Weights of a small GPT-style language model, trained from scratch on English Wikipedia.
Size: 16 layers, width 384, 4 heads of 64 (2 for keys and values), MLP 512 SwiGLU, vocabulary 8192, 20.5M parameters.
Architecture: LayerNorm before each block, rotary positions, no biases in attention or MLP, untied embeddings, normalized queries and keys.
Training: a variant of Muon for these matrices, 391M tokens.
MLP neurons of a small language model. Each row is named by its layer, matrix (gate and up: input weights) and neuron, and shows model dimensions 128-255. Each number is 50 + 15 x the weight over its row's rms, rounded and kept within 0 to 99. A neuron's up and down rows have the sign that makes its largest values positive.
A block is one neuron, or neurons of one layer that tend to fire together. After each block is what it responds to, as a language model described it from the Wikipedia text at the highest values.

L9.gate187:54 74 49 39 51 28 62 42 50 47 44 65 57 62 52 54 37 71 60 45 48 67 36 35 81 60 77 43 76 71 65 39 76 79 42 34 55 53 16 44 45 74 29 34 44 77 68 43 37 68 19 60 36 83 57 39 64 53 33 48 41 39 60 38 32 55 25 48 49 68 80 73 35 35 46 24 37 46 65 16 50 66 33 34 65 58 60 52 51 35 50 47 44 46 62 46 27 48 50 61 49 41 35 47 69 37 48 57 55 55 40 62 17 62 52 47 52 50 21 00 59 53 38 48 38 39 83 38
L9.up187:46 35 55 50 30 47 41 37 37 70 57 59 56 68 28 54 66 52 73 60 73 57 55 63 33 50 55 60 55 30 69 50 46 45 60 55 68 84 50 88 91 60 46 16 57 49 77 50 69 63 43 54 50 71 41 46 68 39 51 69 57 66 45 31 46 66 57 26 20 58 66 53 42 30 35 54 43 59 66 39 36 31 39 47 34 35 58 40 69 10 45 73 64 60 08 67 45 50 61 61 12 22 45 38 35 44 77 31 55 65 60 53 35 47 52 35 41 37 56 43 72 26 46 60 78 32 27 63
L9.gate407:53 35 69 15 51 70 54 67 37 68 56 43 59 63 36 40 40 66 73 71 64 38 39 36 46 68 45 64 51 46 52 44 42 60 41 47 32 47 43 45 58 50 80 53 56 31 56 59 24 69 31 91 65 55 73 37 53 59 37 54 64 73 72 56 68 67 60 39 45 68 53 64 66 52 51 32 41 65 17 39 45 52 12 27 43 56 07 40 32 67 29 72 66 82 51 57 51 71 32 51 47 53 58 39 57 30 65 53 54 47 59 46 73 63 47 41 45 43 55 33 53 35 48 90 35 55 84 57
L9.up407:54 49 49 54 60 46 52 50 63 49 49 62 51 29 30 47 44 45 54 32 59 42 45 49 37 51 23 48 69 42 51 59 48 23 60 46 31 72 62 45 67 45 63 63 53 31 80 12 37 29 34 59 36 50 41 53 45 48 94 37 72 34 62 72 38 66 56 68 71 51 42 45 57 67 71 85 67 36 33 62 47 65 54 36 55 50 47 68 40 45 41 52 51 50 22 56 44 36 55 34 40 55 72 42 42 46 46 52 38 44 47 53 50 52 71 61 44 33 72 60 23 59 24 45 59 59 68 18
L9.gate468:45 51 55 62 75 67 33 24 57 29 60 42 59 69 67 51 86 30 56 47 50 44 71 38 28 61 58 35 58 68 52 59 71 49 41 58 47 67 37 49 60 54 43 18 42 66 82 61 49 38 55 70 59 54 58 23 50 55 52 48 68 56 34 46 69 58 49 41 45 63 75 52 69 52 68 62 32 67 36 47 50 45 63 55 44 57 47 41 64 61 53 49 38 45 51 62 42 95 44 50 29 58 35 40 39 28 58 81 61 67 67 69 65 58 49 46 60 64 35 61 34 19 42 66 61 16 42 50
L9.up468:32 54 80 47 28 34 36 27 62 29 29 22 75 35 69 31 64 68 14 60 52 62 49 54 45 55 60 25 30 64 57 65 54 37 51 54 61 56 21 44 19 33 67 59 78 51 15 58 55 23 63 42 52 40 48 51 55 49 61 49 41 31 56 56 67 49 56 49 45 65 62 28 48 36 56 58 44 67 38 63 58 58 47 46 34 67 53 40 54 57 31 52 65 34 54 69 47 59 39 40 73 29 47 69 46 59 48 54 55 57 77 61 55 48 68 47 82 34 24 21 58 44 44 28 65 28 70 39
L9.gate478:62 14 30 54 23 42 48 24 72 55 60 33 50 36 48 43 54 46 49 23 34 63 55 58 61 57 50 67 60 68 45 47 63 50 47 48 35 51 62 69 75 53 41 43 67 45 53 38 59 59 62 65 73 39 42 64 45 61 73 71 54 72 53 58 30 61 45 44 50 63 72 38 76 56 51 69 37 66 84 48 51 65 62 45 39 53 41 42 63 42 27 30 72 38 83 48 45 23 40 48 69 48 70 49 48 40 59 68 54 54 64 67 66 72 69 49 47 24 40 76 31 40 57 65 13 54 53 68
L9.up478:66 47 31 40 53 64 32 39 56 58 60 48 37 34 63 23 49 74 23 52 70 56 37 24 30 56 70 86 55 67 77 62 31 56 44 63 17 56 14 46 61 83 78 51 26 62 80 37 76 81 50 60 39 45 54 42 69 17 53 68 44 54 38 52 49 50 67 38 13 75 62 65 64 86 66 40 64 56 30 64 52 49 50 30 68 46 48 50 32 26 74 69 64 26 38 40 47 29 65 60 49 53 72 84 41 25 57 45 38 35 56 26 54 64 50 63 51 43 57 34 34 02 66 54 57 27 49 44
Mid-word name fragments

L9.gate85:49 33 37 51 51 22 58 52 65 30 47 55 47 63 54 60 36 70 48 58 43 63 65 69 52 37 62 38 45 74 67 42 49 33 67 53 63 40 40 37 54 45 58 28 63 41 28 31 38 51 62 49 41 62 24 37 57 14 47 43 30 76 59 82 69 76 50 68 77 40 52 40 82 53 41 41 69 57 40 61 16 42 67 74 68 30 58 55 49 67 58 49 56 29 33 47 56 38 40 45 40 49 66 44 57 75 40 38 45 31 72 34 33 56 54 56 39 66 79 95 18 56 22 77 76 64 69 58
L9.up85:34 09 51 34 55 53 37 70 44 47 58 29 59 25 67 49 36 41 65 55 40 23 37 63 46 44 42 56 43 42 60 57 43 68 56 39 52 45 36 48 72 57 45 34 56 53 16 59 44 39 67 55 49 37 79 39 51 32 43 35 41 40 52 73 46 15 31 64 46 25 46 29 38 63 57 63 49 40 51 52 57 51 46 36 43 69 15 62 59 48 80 74 42 63 80 39 53 71 44 35 29 62 64 79 54 57 13 57 55 38 71 54 53 31 15 23 58 52 49 77 17 77 32 53 63 53 57 66
L9.gate208:80 44 42 31 53 40 29 55 35 25 31 35 43 55 56 45 62 62 36 51 43 57 60 52 52 41 46 41 64 76 56 41 43 48 16 49 48 43 32 59 68 47 40 66 69 53 57 61 62 51 78 60 46 61 20 26 64 64 25 32 62 47 59 53 56 48 61 36 29 61 45 37 29 58 37 56 53 46 43 61 21 63 62 50 30 44 61 56 69 46 35 48 36 47 45 64 74 55 41 35 39 37 52 63 38 55 37 75 29 64 68 71 58 50 45 33 74 53 31 84 12 60 57 34 77 45 47 46
L9.up208:62 30 39 29 38 46 53 60 39 62 23 49 57 33 64 56 51 40 50 39 63 28 60 56 20 57 51 34 41 54 76 81 54 45 31 45 45 53 52 76 39 33 55 33 17 65 42 44 47 61 59 52 39 58 49 73 43 38 55 47 49 70 51 39 56 68 73 74 36 70 35 56 67 67 41 65 37 52 63 39 51 68 45 70 35 26 38 72 40 26 53 62 51 46 67 58 34 38 26 57 15 70 75 61 59 54 43 19 51 50 45 95 52 44 47 29 40 63 43 71 39 32 31 45 56 44 28 56
L9.gate210:72 57 56 44 66 58 40 68 47 67 35 40 48 34 45 67 42 54 72 15 48 52 39 64 28 44 45 85 65 66 41 52 39 47 40 26 46 37 80 58 59 36 22 60 56 49 68 53 49 12 52 33 40 50 33 69 77 56 40 36 47 62 69 52 59 58 47 54 44 30 60 51 43 62 49 64 66 94 43 40 49 43 51 47 47 14 39 86 62 41 53 41 42 47 56 52 41 33 22 42 49 46 66 57 35 39 59 34 39 55 44 84 38 54 67 64 61 46 42 46 19 61 66 52 70 52 38 53
L9.up210:69 67 54 22 44 23 49 42 44 45 45 27 69 46 67 58 42 70 34 51 51 48 57 71 41 54 62 35 42 58 53 60 57 47 67 70 63 53 53 72 55 28 00 64 36 44 64 47 53 31 47 26 71 60 39 57 60 49 64 21 53 56 62 59 49 39 22 65 40 50 58 63 65 52 72 60 37 50 39 45 35 46 55 35 40 17 45 90 50 35 54 32 59 59 46 50 60 19 58 51 35 63 43 69 45 65 40 52 35 50 76 68 54 27 52 35 33 56 55 61 40 39 43 59 22 57 27 57
L9.gate369:62 20 31 55 53 53 56 51 67 65 45 24 44 31 37 47 41 12 32 74 54 40 42 27 44 55 60 61 29 40 53 84 31 26 66 43 36 61 77 49 58 51 33 45 54 44 68 27 18 38 46 57 53 73 54 47 47 55 67 59 60 45 51 42 35 39 30 59 53 01 44 51 43 21 63 55 42 25 42 57 75 46 29 55 54 77 39 73 95 69 71 25 77 51 53 54 62 68 49 52 23 52 52 57 44 35 69 67 44 54 55 42 60 37 43 49 46 62 68 67 55 50 53 40 65 58 62 67
L9.up369:67 52 41 62 57 47 46 57 41 57 45 40 29 53 78 35 42 44 42 51 55 29 52 53 45 46 84 65 34 89 26 69 48 34 59 53 32 52 52 50 61 27 56 19 39 65 49 71 38 46 59 60 49 29 80 74 18 31 44 59 25 54 54 35 57 64 60 62 60 49 46 58 79 19 53 21 50 44 42 44 49 48 44 53 56 64 51 49 47 36 46 38 50 53 49 40 68 42 51 88 37 41 45 78 44 53 71 54 18 59 69 49 56 25 44 34 34 40 64 35 24 63 33 71 46 66 42 75
Name-ending word pieces

L6.gate242:54 53 53 42 61 50 63 58 20 56 44 54 33 63 29 64 56 58 44 46 50 41 30 48 64 67 29 70 37 65 22 18 38 43 62 60 45 21 41 68 59 46 47 62 27 40 32 13 20 41 22 31 34 64 45 31 41 37 51 23 31 32 26 70 37 74 81 41 50 67 29 33 38 64 67 57 32 68 56 33 35 56 32 38 34 50 30 51 38 29 48 64 46 22 28 60 64 64 44 36 41 27 52 43 63 68 39 75 17 49 74 68 66 29 50 37 68 38 42 57 41 57 27 48 54 62 43 64
L6.up242:59 65 54 55 30 61 69 53 57 25 64 79 63 57 63 57 64 54 70 44 67 41 27 40 28 51 38 54 40 45 69 31 75 37 61 57 25 77 59 52 44 14 35 20 32 22 64 44 45 43 51 48 51 60 59 58 71 74 46 48 26 37 53 54 36 48 62 45 64 73 60 48 57 68 84 63 70 60 73 69 39 47 53 54 38 41 62 53 82 25 38 49 62 38 54 52 53 42 44 64 33 50 45 87 53 65 59 81 70 62 73 46 36 47 86 50 50 36 50 33 09 58 42 65 80 26 50 52
Person surname tokens

L8.gate186:33 50 60 31 65 41 52 41 59 63 35 46 49 57 57 50 47 42 36 61 76 48 46 31 29 86 41 56 75 21 46 45 51 72 36 67 31 10 53 31 55 41 31 50 72 61 54 62 62 37 46 62 81 42 77 36 29 49 59 51 67 63 72 37 63 47 40 58 67 39 43 49 29 42 57 66 49 49 43 43 55 60 41 32 64 45 50 44 53 40 46 46 47 56 26 57 47 51 12 72 43 29 62 25 57 25 62 54 59 72 26 28 33 43 45 52 61 64 40 40 41 34 71 64 54 33 57 67
L8.up186:51 67 72 49 70 45 46 58 60 72 42 33 49 42 59 43 47 63 33 47 55 56 61 34 58 57 31 55 42 23 43 50 37 28 42 52 77 46 21 57 57 76 32 55 60 44 49 75 45 46 48 18 66 80 69 54 52 62 49 52 65 31 50 84 61 49 40 54 61 54 51 60 50 56 49 50 71 47 63 46 62 70 70 38 49 78 34 53 57 38 41 43 37 60 53 52 56 73 30 46 39 44 38 43 43 26 29 56 53 45 64 44 25 78 29 32 65 65 63 51 64 38 60 56 46 53 63 94
L8.gate195:42 46 45 23 60 31 49 19 82 47 64 55 15 47 53 41 31 49 36 45 42 68 40 42 34 45 71 27 39 43 36 58 38 34 41 55 39 28 78 57 69 75 55 46 33 70 34 64 39 55 49 56 63 44 62 70 61 72 42 66 50 48 59 56 70 25 55 37 43 47 60 38 34 56 37 61 50 81 44 39 58 34 50 39 56 50 29 81 45 56 63 59 72 65 46 51 26 35 55 75 32 45 32 53 61 48 23 69 15 61 68 43 50 68 62 57 65 45 19 34 44 37 81 55 51 34 30 56
L8.up195:65 47 42 28 67 75 41 48 76 79 59 77 43 76 72 38 54 56 58 64 51 33 61 43 52 25 49 51 45 72 50 35 40 16 51 64 42 56 60 47 83 52 57 88 38 39 48 64 48 15 71 49 47 52 37 62 55 56 67 60 62 42 62 64 56 75 49 65 36 27 55 57 53 56 34 88 75 45 30 25 38 39 39 35 69 26 54 43 45 70 33 40 65 60 79 67 83 49 25 49 43 72 54 39 40 32 55 45 61 51 58 29 39 58 33 50 57 36 30 42 53 47 82 21 42 53 36 75
L8.gate305:41 48 53 59 71 73 40 56 49 52 45 34 59 73 62 58 19 51 43 54 51 50 49 51 73 25 64 48 43 53 55 52 29 50 45 50 52 68 59 64 65 56 42 57 61 78 41 30 63 44 28 58 59 74 60 24 66 74 68 63 56 54 58 52 37 28 23 44 65 51 42 39 39 32 42 64 72 37 68 54 67 45 67 32 35 53 65 45 53 71 46 60 57 44 48 36 27 61 26 45 68 33 83 59 59 14 06 50 25 40 55 40 26 35 43 55 57 77 71 45 62 70 44 57 58 55 61 42
L8.up305:36 42 63 45 72 44 44 35 67 48 58 58 52 76 31 11 35 49 54 29 24 74 43 50 64 52 39 56 77 41 50 42 59 62 47 17 42 83 83 34 77 70 44 53 60 60 68 42 52 60 65 58 52 50 68 73 60 55 72 72 77 32 49 71 55 45 36 22 63 36 59 52 34 54 29 36 42 51 54 53 52 41 80 40 58 45 75 26 80 23 55 53 46 43 53 56 33 43 40 34 36 35 55 39 16 64 37 34 69 77 39 44 54 28 99 87 80 58 62 41 31 34 20 26 36 67 53 57
L8.gate470:49 45 71 42 63 30 37 29 66 71 44 46 43 66 46 50 32 30 70 47 58 30 78 35 60 64 51 28 48 45 47 42 47 45 41 57 73 43 56 57 25 48 31 26 22 46 36 38 69 49 22 50 34 49 44 57 72 53 52 63 71 55 49 42 65 49 49 21 55 56 30 41 55 43 52 61 63 43 43 43 65 49 61 44 70 52 37 33 32 20 60 52 35 35 56 32 56 47 27 91 63 45 48 38 35 71 54 46 57 60 55 40 33 44 59 51 52 44 47 30 39 26 34 50 45 21 53 42
L8.up470:64 36 78 46 49 43 73 60 53 66 60 55 62 26 50 53 55 70 58 71 58 35 57 34 49 71 53 46 53 51 53 80 41 51 49 65 38 30 77 66 58 65 19 54 45 53 42 71 45 56 39 64 28 36 70 48 53 51 85 68 68 49 64 43 78 49 04 63 36 37 32 50 37 33 43 43 56 61 57 37 70 66 53 41 23 99 43 38 37 61 71 68 24 65 34 46 14 35 59 60 80 53 39 41 55 48 57 48 33 65 39 45 39 69 88 66 50 49 49 49 13 38 34 32 38 39 42 62
Mid-word subword fragments

L8.gate47:44 51 30 64 22 54 52 51 46 48 92 85 61 48 68 43 58 82 44 29 42 62 40 53 56 59 49 44 82 39 39 41 38 69 47 44 56 43 33 26 53 61 10 50 47 64 81 32 74 59 38 59 49 59 43 59 46 40 62 44 43 43 48 73 51 60 57 63 23 65 69 50 51 68 54 45 44 36 46 38 44 79 83 56 61 40 68 78 38 55 29 47 46 50 31 85 36 54 69 45 49 48 60 49 46 51 73 59 66 56 49 40 60 61 45 23 41 44 47 55 29 44 46 37 40 37 62 46
L8.up47:59 76 30 62 34 58 52 52 43 49 42 42 48 44 46 32 38 78 38 59 72 43 44 39 63 55 27 59 32 28 48 72 67 62 37 61 64 50 46 67 49 27 58 73 53 67 42 49 55 49 33 43 60 33 54 39 53 36 42 44 32 60 48 70 45 45 64 44 48 58 49 65 54 40 59 37 30 72 87 73 50 53 38 43 33 45 77 33 49 42 32 34 36 75 48 53 44 34 49 91 37 13 49 55 20 24 00 59 46 47 52 64 58 47 28 56 41 43 45 34 42 54 58 36 41 65 66 41
L8.gate52:42 64 40 36 36 54 27 80 69 45 37 44 61 60 48 66 46 59 71 57 76 38 33 46 72 35 46 56 57 60 29 44 51 38 13 65 67 26 54 86 36 69 41 48 45 47 35 51 38 34 55 41 36 51 41 22 32 29 74 64 37 30 48 31 29 41 55 43 42 69 62 50 57 25 52 41 32 57 61 46 49 45 37 57 32 42 57 56 42 26 53 49 42 37 40 62 32 22 63 48 37 26 57 47 35 31 57 63 54 13 34 63 53 32 28 44 31 71 49 55 28 66 45 36 54 32 33 48
L8.up52:33 81 40 61 39 65 52 71 67 63 43 47 46 40 56 57 58 69 52 46 53 57 29 43 62 72 41 51 46 68 49 54 68 58 18 60 47 35 58 47 37 71 36 51 59 47 37 49 29 55 46 13 57 49 32 49 40 55 35 45 28 48 49 76 37 62 66 50 54 51 42 66 43 31 68 40 31 84 77 42 46 57 45 58 40 26 17 58 55 53 48 47 64 37 38 52 63 56 48 34 69 62 55 54 30 47 46 70 57 58 62 66 50 19 38 60 19 64 49 74 40 44 34 48 51 54 37 50
L8.gate150:42 42 49 38 69 35 68 53 38 37 62 30 54 46 39 72 42 52 69 18 54 60 35 45 37 18 57 58 24 60 35 52 63 63 54 73 65 44 45 48 37 49 41 34 35 62 66 26 63 62 87 45 43 80 30 55 26 66 30 28 58 42 26 47 77 48 48 59 46 63 39 53 52 29 46 54 57 55 48 56 38 51 54 50 46 61 38 61 46 45 48 72 41 31 46 55 29 26 50 54 53 38 33 47 49 35 26 79 38 42 85 23 39 38 37 51 31 44 80 27 77 49 85 65 54 49 56 47
L8.up150:40 17 40 42 55 13 34 71 42 31 57 00 45 40 51 52 62 44 47 29 42 38 56 63 51 23 42 37 33 42 32 33 32 61 10 77 36 44 68 56 38 47 31 69 38 61 65 30 58 70 67 53 16 50 43 54 60 53 67 61 66 42 76 80 58 44 48 66 33 63 47 60 68 53 38 41 65 54 52 66 66 68 31 51 26 57 31 40 42 38 26 25 60 65 51 32 48 31 32 46 29 45 50 30 53 23 49 51 49 51 45 59 54 42 57 52 67 29 54 33 32 46 78 51 42 41 28 57
L8.gate498:74 46 39 30 33 42 19 54 82 56 50 35 62 83 72 40 56 50 24 45 62 39 41 57 36 62 29 63 47 41 68 51 49 43 27 38 56 46 69 46 62 32 15 58 23 49 31 71 49 53 81 40 23 76 24 52 56 48 62 28 70 43 44 42 45 48 81 32 28 67 52 38 50 57 55 70 38 80 75 32 39 52 51 42 43 52 43 72 61 37 54 47 65 57 59 38 91 44 43 40 45 45 85 82 59 36 44 61 57 28 51 54 57 33 33 33 47 55 46 78 61 67 59 44 45 68 46 33
L8.up498:83 66 50 40 55 21 59 43 39 29 42 39 56 47 49 33 44 64 47 21 43 45 38 60 52 52 32 46 75 71 53 22 29 34 48 87 66 64 25 56 77 63 34 61 57 64 49 18 56 42 60 41 36 30 38 50 51 43 41 30 75 24 54 39 39 45 54 27 14 46 33 52 63 63 24 61 36 67 65 62 28 68 79 54 35 52 55 34 46 35 48 40 51 17 43 63 50 40 69 48 38 42 32 56 51 33 38 32 58 49 82 46 60 38 38 50 42 44 69 65 38 44 65 44 47 30 60 46
Person surname completion